MLP neurons of a small language model. Each row is named by its layer, matrix (up: input weights; down: output weights) and neuron, and shows model dimensions 0-95. Each number is 128 + 32 x the weight over its row's rms, rounded and kept within 0 to 255. Numbers have three digits each.
Before each neuron's rows, "fires after" lists the tokens most often just before its 100 highest values on Wikipedia text that the model never trained on.

fires after: " M", "a", " m", "e", "o", "d"
L5.up390:111137157108151120152129143195117119188103141119062128134123106120144146126114092126153163163123103137070127116144144073097123110122106118171186144142209060143132195133126153129108121112134141166197131145160142115173164144115089121081091142113153062157161151135111114148116097099176121135
L5.down390:091164113171158135099074159067146117133101154098089110147200124080087124155141124141160152127162138167098181140147132128113059144109143130130170157184075178188124098062182151089131181163073100141153178092148107147096132135093086163069103116145136102167147155043151148127141083101098069175

fires after: "c", " A", " ab", " a", " ac", "b"
L9.up260:112115114106124140191097181096088127200175152080123118128159120133074126117072127098139182124105145196105122095131102155111154133137160104082133103137156120125113091158111127135150083179143131095134122119118097198059123159160179160126160097141120178068104093163156187094141095129139118167
L9.down260:113120181155111163102130075123188103156119082080091127099113126127153126130110146122147143128136153098159171179087062191095092113113113130122111120103125176089113096103115120107111090081179179184043073111124129112113131152128049138088114176126158148146113116184119094054195165101103113116

fires after: " m", " M", " n", " an", " N"
L5.up372:132139137090146148151139155161164168140094132142169162157098066079088152170116138143160116132127090171133143091097085065112181159133112138088152110131174151096133156165093122096114176133156153116131137182126130064173146150123094142102107115097071171181127200109065149199140051064175125111
L5.down372:104143130129145137164147186154144092112175137153147124134165144097126146136120106150153120136057085117112079166143120175087110172088127132156096092146104121137184131123092076110143173068089090156189098071176122088162140188106092118127172118080103178136131086112144131123141102086116109147

fires after: " A", " At", " a", "A", "ss", " S"
L5.up31:137174108143128072177192128133133102150114059130128106135145148128102065102141095075174135121071116118132151116099129129133167110122137172183124108122173143072078125212096114119093108162128160113141113125135144153127134181156149125068155139165073154113110104168153202135135139164091142084
L5.down31:111101123179113110150121148173152103162136156103093163148099170136157157156115120116098128099098098094080099141121123131163078160115150092125138141065110138144141186102068114147091184043125176081152145119125097136149189166081102058181112108124126139106147144113091109154090202110146145143

fires after: " w", " se", "e", " m", "ust", " pre"
L6.up12:085139101174135125133170199139135107136156128161078149152141152175106117076162122108144117095140153123100104105121126116163142065115106142163161124177141067193087156089131204081071118089176151111151109149127166097096113128069128089099149110149131150125136113150091068101144098129185104182
L6.down12:197154131150141107093067166112155122121154118109087119075170168130151055097166153159127132090131062155110078117099141131129099097167146104103162138155065086122135141169141189121133103107105206151139166081109107068136187151160121102170121146114142160149197080132116154080104128164145123157

fires after: " n", " N", " h", "l", " l", "m"
L8.up657:141118143101113136117092086111121087123073108082173078130138153125100085087086138183172084190147131144103126127119118171092103129155098115141157121125152197137119118096137116115127144164100160157094067169148115061159181169127121097149102099114131134134128201133079137182164129064091138193
L8.down657:040064114161095123127140122128160167093102154145113162155118106091236145110139137094188113118118173104141089131177131117122120149093127153118133112125102093158158145102072139077138118081108103154179112126152123139158131147089203148096110174095118102102179154136129135106074070164159147169

fires after: ":", " ex", " of", "s:", " n"
L9.up590:120090154137134096139096112140170176059196098119121102145197110163164117087128092125164196162097181119181155137143150140088130126180184118107079089164149142132126126116175094129108134088130146039150124090174168130113092090122125090099157146165125164157109109132103146163128150089158137099
L9.down590:155114141139123174083083148137119113096147115100101118133125143135128157140178127099153145134142173146169090167125161076172153148114127137099114120182121107085085109091121110125099143123095137121195061151122120130102151183095136098125090147148109159125090083099106159119185179103115118148

fires after: "\n", " |", "==", "C", " and", "|"
L2.up123:116138145156203168146123138147157146131160068097099107103186193127101095089108172096120100085107095138103153128132126123165146101123155116164111090143146124168113111113166118113120162035121126074125170086125127159088139086101137130136079074117154053135108171135176136152169137060088160091
L2.down123:135105120166109112168097144154125120150137190128141089183120104129147140106094106130170064150191144214120142109106118165095169163112144114120110189103076130125109138157130160135147157111179198133125056146112138125080139125104130163140154098154112092143160122079147183137094153135149106087

fires after: " (19", " H", " att", "19", "f"
L6.up296:156142148121103153054121180156124067131096130095165111142131123106144155125136096086118089121123095078126104131157124096104132143098138173116184118206105110143148135119077158088194135087149133135125140088063169167128110118114117120179151049167132163128168144154100155130103125107120132200
L6.down296:120143128093156116116110117086088132128103038156129150096147154148119177121162138065141111121146124132120121091101136113071110128159213119151147139140138167073146117095104137153105130127112118101121096114130134148109168092053089148143109152149222139107152128150152092127143135102108092082

fires after: " H", "he", "c", " of", "im", " h"
L9.up54:153064110154125145102136166103124124156137081117139116102112095155100120155098101132110103092145130121172123093181123178117094192181148111144106099153097163123184087111116091147121138099221162095112116162148161128147136160081106130106071179132100134101164196113168147134098119130141133151
L9.down54:158165136134148131119138154117151126082165120127163186128085130132077181174159163042162166184138126111095156107121126098143157099101114147084112180121115112062096105172212181080130142123086105105139153132123111097115143112170128058137102136128060146114100097119106126107145107111159143104

fires after: "\n", "r", "==", " ==", "."
L2.up154:129097174147197140149076130133061111114145115114079109107170143141110130197145121092148185085124105096210170168177111131176108110094159111149150099123141129110141079152134160101073150121134142125117139144116107090130061141109107188212104117052140121127053083174114142162132136115094191136
L2.down154:148170082092079088097144115152130098186185145143083146160107069137201123166105124105113158136133149158153156110121111109026168183146131120107144151133081134197071116123145114195163069149105150112137112094144157128169125141127129089118105128130150094070216108064152133074102076157193092150

fires after: " H", " to", " be", " h", "c"
L5.up681:111111149114083096137107120100154122102161113118109103112145143127131215140069116062158062156170112143137141132206160143177148134149164133106089101187143206146086096135095088126115130119196196158124142161164143122190124091153106169123124104160120140114146146134103096135127129107094117154
L5.down681:100148169083114170145208151146104082136075168104152140122092142157152101121128165127103157150134119133169176185179105157154155148109103159134109114078140102154088081112175092094070071151160152079159119075146166157132136169170105122090081137124120089085154100110000125127158145146137078137